MLP neurons of a small language model. Each row is named by its layer, matrix (gate and up: input weights; down: output weights) and neuron, and shows model dimensions 48-303. Each number is 128 + 24 x the weight over its row's rms, rounded and kept within 0 to 255. Numbers have three digits each. A neuron's up and down rows have the sign that makes its largest values positive.
After each neuron's rows, "fires on" lists the tokens most often at its 100 highest values on Wikipedia text that the model never trained on.

L3.gate367:121104140129172124161137102164140168156112191098146121156121143112126143094147086078143129160108121124161107125132125118130107161150137138133107107131128156145111088134113116134137137101150118137081109115187144141147166141117157084136154116134128143131129106148128122116127136144142142146158100169154132130164120117119103156116102115130146128146140119117102128113086106126142108138124136117110104186134130103173139111111155138075136080196146121094126149159135106128114094171142170133150136132166122114124083136144086116124125122142116114106113095152144166088188129105166127141138148125147130134105154087154103128132105134123089127110140139132126138137128163158090124156145081127156139121149115150121131124141122112117107164138150109100104151126168103082116173098090105
L3.up367:128131111157129123172103121120130176147129162116127145155110124088100148128130143107140116148123138145122106131127115140137117122142134121154119106120154133159136118111122125130161125105152133114110090113103153135111149089157137144133148136163103102127132115149111153091130157073139101137120165114124131139126143119143163135166117151137113114152131100119121135128125136157120134146122115136115120142091129121147114098136129143141110106141128075106092120143106155123100127164163135135167117119126146091094146117144121133127152137133176125144139113118178150104175094140107157088115162101119099110159112126141113150119140126089067119134108091094147103081159131185101157143154079163102158054147120154112109133099136107114094168115134143097066158162139117153140129111096127
L3.down367:164121134118144153111161124125121073095088110155169103120149131152143130116131126131164153141097121116143110107131147087102148134113126133113128158132097106097123103161145122110078141143083125141134179128152121131149101164101143096110104129103133154132131112105160099153110095164151162129122089164128161157147093146127104125082138129127139162105101163114142109112105121116113119108145129098131131125134111110147115145126128133110157132136171140157176166120141127123154118108080124124085156162129092141129088132099145074118118140124078121115092127137115111153116157085145093148137102175150152119124154129113134116132120124182171134141186145175128180163090137065155090111128146094152103195107127100133131120129113109164177102130138122162187125119127127110124127127144126
fires on: "s", "-", ".", ":", "ions", "'"

L8.gate1:167120101095143057136152087121142078142102141184144155118136132145143169142116171116111136136116102119112131105117092123127092128108155162141112151132157133142080131098130122141132129134169142137172152100120155102134122124135097125144147141099121101114086149151078141098119147110109137098114134149097115132128099102148137116072119125148132152100117152110188095150118145126133104135171139124089120163138144144155143101121127131081175127108164127137127144123102109141118120178106111069158106159089133126118123100099174147133124121153097162098155169138121176119144117141161143162125082102147132128155096162114139069110105123149115113083110114124142135146129100129129107101132103111122134112115146085149096140123125146118141075167108141120154158111124096127110151147182130
L8.up1:125128106202112197138117082133173144170127158156153151132124185111146122133153154124117170128123115111120120119150132133185121125136114136099154117105153139135105106105139147126148156134087094144110114132110105119134114157128134162148137142099129117116137110134144114098137109097134107113140096155130124112163073076082135102105147142112121101109155148115111116114142140094113128142109124101124106165114170134100124129117115110153150152186131153151114078113149163124143116128140114087103115134143089127099099136130135135153153100134115101124142157121097168160142148120079158132130162156106150123169142128120132164149145131135105148157113108144167115116138091066151093152137095081133145122151154173143147146105107122123162093101100145158096105149139116143122110168142147
L8.down1:126121164143101092121143118118139162094108108120139117118155125150096144116126096144099085141170145114110143150103097087126079141106136120128128142129123176124152107146095173177106119110115132129097113109106145124122138151132118146084138123102167137120127145112126162151120134127124114113137148133094118126135148157120127126137158181166135131164109134163182154124142108109112106120179119162111132067135131154156140161128098115091093153198098146129153096137121130124127130148133140125114106114146116128143117112123117090147156151132119106114176120134105133080126143106138098118104110129071097084084096164167101144117151156141145117083099136155128145085146139121146123125169121135134123137099119112140100162106139128121117119132146158169174146114138158153129149129100091
fires on: ",", " Championships"

L8.gate132:107126176131119167117172106119102113113100129163121127139119108129129151142132145167107163155130105118136139141114130124127111129159122118120113162170079152159125114127100119064117111175116134131162111136126101126120095116117134104134155097134102119102103108133080124122142084150156113137120122125113184098120130185124115115136176088077113071162150144156125167122103145090148137099125131115098131130153117132143128126094153129125143138094109142171142141127131117129146108088134139125133130079105105100118128132112135136131116140154114160117129147150113141145139142120090138126148123102105124123145152103143119162126147147144098130088091106150106069112127128131142153090137120143124180113117130150153112109081136123111102076135124138126135117139165143137087130142093174
L8.up132:115111138124063164140124115122106182151111131124131178126106096149115127129148136137147131108121138146124141113106150116085117148105116123114121125141141153164137106133123158089123137124135133162145114154103101112135109108107125114143163144136154123123118128105110151140118134138131153107139080155127085158136123146119157173112165134107122110102184134142118137109133113169104105109173141087121135149139138133131122142104166109127093076083101181182114100128178131151141136137115129114176139109101131094132143148106124139137104159128102139081126154139091142156143136108097119109143141113161121117116162066145135113140080098105103161150062108141138086112116133115102127098140116166109120182162116193136129100130115102137104140120135147121119099180171108104108131105113137
L8.down132:132124147113140132139130139136115102158126116165124106113107110116110124123132159137107108099134132139099142153101116148139113154122090151131107154135122125116109164154118109081114093147084085086108132130125128133130101084113131161112163109131117111117116121117118106118134123133132124142135101113085187117130167125143148115157147098108122098182127148125138154150095136094132140121098150133102164140178116134182133122156150120123154126127099099172108153108119124136148137130135110121044179133152106098132137089103143111112118115154145127130131116140140112139124132156132147104124123162106105135141142129148124116093114138137103114054126129153113113151138140102153115107138111123148111189129117167119093119088164109155131046114157137130141178127145178135120102114124148
fires on: " |", " in", ";", ",", ":"

L8.gate62:095117129151125111139146130127124121133149171160153122172121178108151117137122102146102093098104080078128130138133164082127158161156149128160138152127153129103115145130145135164154113100148151115118134102091128117125175155162105134100145138132152118118121153153117123150133137113117100121106094100130117124134150146116135136138148127138149141136118143155127175165114124129130110076156119122088134133127122082088119116115104125141142075186135138108156113160111191082153138094154103108163136132113159125151087112116113106128121110199175115120150143104122131144084143153127127128130133102163149082178106112084114153135135122136168143144050137129117130144104112118094140139107146090122169116090144104147152075102088111095170154125132162149090142129125121171114131111091095
L8.up62:126106090122104113106107110119129128070112143113094126172107165143165147144119159123130146161115130133125142127110137142128138151142152115117098144136134121109121169102139118133096076127138112130136137106123119200131116118153185167140144137177160103132111118155141165128147103103129132127097134132130105101089138119142132124150109173146101124151093119140175133138153124097097125107129158129152083092089150095112152126135128135160138150119120144140130156141103132092144129109088130099167107130066164143091100149127097146110144133129170137128165085139106127176141178120126119119140121127141137097149120125135146167152145085120121132161101088165196137187128156089091165130091144129144138111118122158141147115147140147074167159098116128120076163144121124114132113119103144
L8.down62:150152110112121143150138127134080157140104080132151129088134137162103103152141147112145122128136165139095121107134101143112139121112083138129153125116098155118131139143110152111124130130117155178176130170106093094108121120106102132087140114131143161097143140119141143116123132133126102118147141119115135091114119126119114107146176149122152100158140131094117152099099115115123167093152133145094130141072105136131156091169102158124122125127146156170175124141184099172082093167138129129107100136120114117123170159142127115127178121156107129187144144122117128117126142113126102133180110089143089156100089134113101129150098175110148135122088138090166155124105114147123080154156195055102126117158148077123135144123080101120118129136106096170140089125108095124105099112124142
fires on: " to", " and", "==", ","

L6.gate944:086108122109152153130094074148132132119148140123132125101089118113097114165147125098125145144132159124097128126087142092155124115078108138117108112142108148095093136175117150122134094138124149113129163106127108133121143151142174131148140133155112084134147135129173113090132166076133166135163147148135139105162147137140128134105143146137117138139097113121128165115125104165170154108135145147126147177131136114145135122159114137125129100095113134118076107095131123121082128144127139160171174082151131093135157130157128158125116164091159122121128162109148139094093177143124126150122118138175176136123104105124118150076104129139140128124147141163118133106136140135120119109107121147123153148109155112133133186109113107139117119146140187109088125134070102124151101095150138
L6.up944:099124175163139133136110153114156164114148114122119151156080105105127110156155148132120154144123114110099104149057123088110124131159099118149131101139137091123128128121158123096119099161182170127137147137141146154130123167123149136117153163176115118135148128144093145134130115080131133099137095108124112102148143125121103117140168163122132147132136096113144146147159111132115125121130153165154135181157134106078160163142094118092120118113092110073113096120117122136115132175141149144131157143123132140147144135110173123104131170114176119138117188133157113109075137121146158125096134131119150116162134067139150123071110111122127142143118087111093156134138090140104166137115129112111152125152098144113107146146110141134106110101114106162089112104115111105114087122164122
L6.down944:141142109111120174154141119152139113098104154140115107115143165168128148151096115117143129105100155138140126119181143116140134127123150160133118118141119130126109153095105137167099149092087127113101110118129117124128159146128121115131114135109158110136103126127144116106099139135141101124141145150142123164115137132107154131079114117137127118156156122134146092114149154092119127132130137131116129104122099158132081144115177141152125142122127090143118128107124126088151108100096104117091110115167122095115155107112169126132121101096127139074145124113126122156183141104129107118149115087154123152056131164104076094208136124126139121130116132146100104110130136119146084109135142121118102097099133121169156092106141094134115144113176162087117116146135136126175111157133091
fires on: "s", "text", "b", "ph", "ped"

L3.gate211:103117108174114118125155125138154152138119173102154149130109137141108148139129157135070133143110092120129135174143122124151133150127089141122131145148114142121115118129133179111134136109135140151089150126083147077106110140146121142140116153082117151126099124117117115085159110173176068160078096157147102093113084147135114149085132151110132130129139151142123140119107134123168122076168141101152121071105121129167107134107139137144084144119157098150129120183100121153143158153156166144144136076110117157069101151151148136102143133165118091110119138136153110133160124131141126106126131115136092106112181114174140112091148171120121133159153126126177110148120150124155163152138120098108166087159092157125129128128132131134123159166090143154113145106124099105096118130111143
L3.up211:133120090152125143143174127152115171131124160128140167181107131109073147121102151097094143136125053080100101139181159146151121163116126158136130103155135136138161118090131132122158149094129112143077100159132137077109086107144100155081106125143123158099083118104134125104154123111146075143116149136160103107112112145141112136107132109102110130121168199149138127156133164135126106059128134101142129108110129156140102132099134124143097160135177134127111137163129138136121161169139132090113138085104113149126120147148128143087144119146111111113098152101143140109144106135173113116080136121130131098138140142195109127080106148117113160112141126147100090126116139115139137157133125113139166090142123155141139125108080152117121111152125136126104114110097094135104174145106144
L3.down211:154164126123118151110111111097139088148139124137150102117116135117184144134081103136168119110131182163159164112084102117118143120118126127163142116141136125132125069154164116185162139148112163083096117115102137152139135113113138097172117109111159127159158108126092138152109155115065140165100140124112135116116138128135120142131150169160138112153108151092128107149105123119140140150135101124124119120111101146096142178149127135125149150152111122102125139104139089121129104103160122148113133128203118151152135124109156159139142108153136094127158089135114105168110175120111149175103133144127147174079158109111134113127150111131098117099131141083126152079154101116084137111110094143099094113127120134135108129124164118145173143147134098139176134112143130152145147127168123
fires on: "-", "th", "st", "s", "rd", " |"

L9.gate170:103142134135122135125140116119123141126120128124157112176144126117125105102176123101146156132100118124121120079112127154124090158106121130106116158126124112151080048126145114133112152103135169116133113115073167087166134104174159120119106104141118158105111143142126101124121138125140133108093102133112129137134112111130126088120125143128122123109181136143162106134194128135128132093094145140105100150145097092146118107130094152089148104167086170179130089101132099155169110195178127176129131103135132095143168132147134131155136132112102086096105167109122148130058109136138128147125139115108149138124137099088124134115119089135127106138148125182159122106162138100140130123136109119167084141122150102085113091115126159123084150141158126128123137167152081170102116112136151
L9.up170:118097097125117148176107163120105110140136105082165139128106134170156078103119148106139123121130159113126165114131119118135156113124146121134116118108104129118138150130155110148091101151168129138140161143107139125123127123110130108163125137100153155079126099184129129132135102156143151099148119112151165086126088099144107098116092130102126140149111117099165125090168122092112127125175134136140113146155139109143101126165133117187131119096140130120140108072115107127140093121153136115167134129149117128131071184091148148117107136162144146129116169119145133099127093112096126143103146143131137108108146099100123135121181070147101170153130202142112118137169119143160129127177113096162140108137143133120100096114121131091189130139131112138125153164134126123114117119083142
L9.down170:121101112166110127096182123118139147105130108113116133142102090102098113160131165112054159121100119168105105091118164159132154143087119146165127137147131099143104111093103097171112133144107130079113124098125110140162167100142127115138107129128130117086130161133158109112160090166104132120109173126156145081100154152098132128091107140157125113102142145117116115121105096136093115135090121126141172165100134112114113106162077141116153122155140135151129140151153156144120135151140129105118128106159134124142137104145112125142130103133106092123128139128143173123098134151155194103115101162155099113113116091135146063123127117101074140113140121134166126125204149135130155118093127142156069158118129124126154119151166159134110142084125136093095122145069117173132133140108116
fires on: " |", ":", "/"

L8.gate21:087155121114132105113136100129182104132120133155123148134141113130125154142153109111146165140135156117112082115095128168131108119127131120121132127149095126125107195129166107113122115118089140137133115137132187088093171156097138130131142173126159144095133143109088154206146108098121095156148102122122137155082118103168079103131120148083119094182133098120097169138185105099066117084161136162085133129097165118128119082114142115101149121127133144147129143110129149100120154140140143093130120106095121138158124146128140155125118117104154169107102132124112117158113153104096135168135082104143152148161143142129098096132157111080136116083096107135096111131126124130104135116164110129133170151108207159103107123126096131106135126116091128103108112113138087126131111157118131
L8.up21:087126082145109146129110121099164153155142179127150111129118114163139118131097156163148100137148094114148124051162173139169122113146156136133127134179088111153125099091123170113130138151098101144146164122145159122150107130091138114086138160141135088098116113145104161127068077068141169134145114107136138110090120142162185188109128126118141132139138119090116137096103150117113164102145139108116070110161111151119116145153127161129129103152151141112136163136119114074132108129097119135169109142092159118111117135126108094168160142105110127143139116102099108183137124090133161079091112131144115132153094130092113147112124072155155138109147118189126142181143135136095130144113138091091155149158124150143143121048106130112151111098083129102099111144145119151150111093113141
L8.down21:144151158125114140119099102096139144138084073168133094148121135111127101132145086116130118105166150149096104136118100121116139119165162118151098100136098135118159106156134141133081104141144166116175113139103115122145166079130186126139152118160107131112163116118179076122105163175151109145112138119119141142150137126090106081130150106137145129137131125091111158136157114110123129131147094083156160124126143127100132142085121112163105094123121143160156092145117199160120117115112123107115149109141123119175158122074083119136096123106153152081099076110153147160159091140144153117135142146109134136071128136140106128125109164155152101121117131114104143117095156132142113095103119116147152085100129152131155156113146124108123054140115148112136139127148162095108122157139101
fires on: " and", ","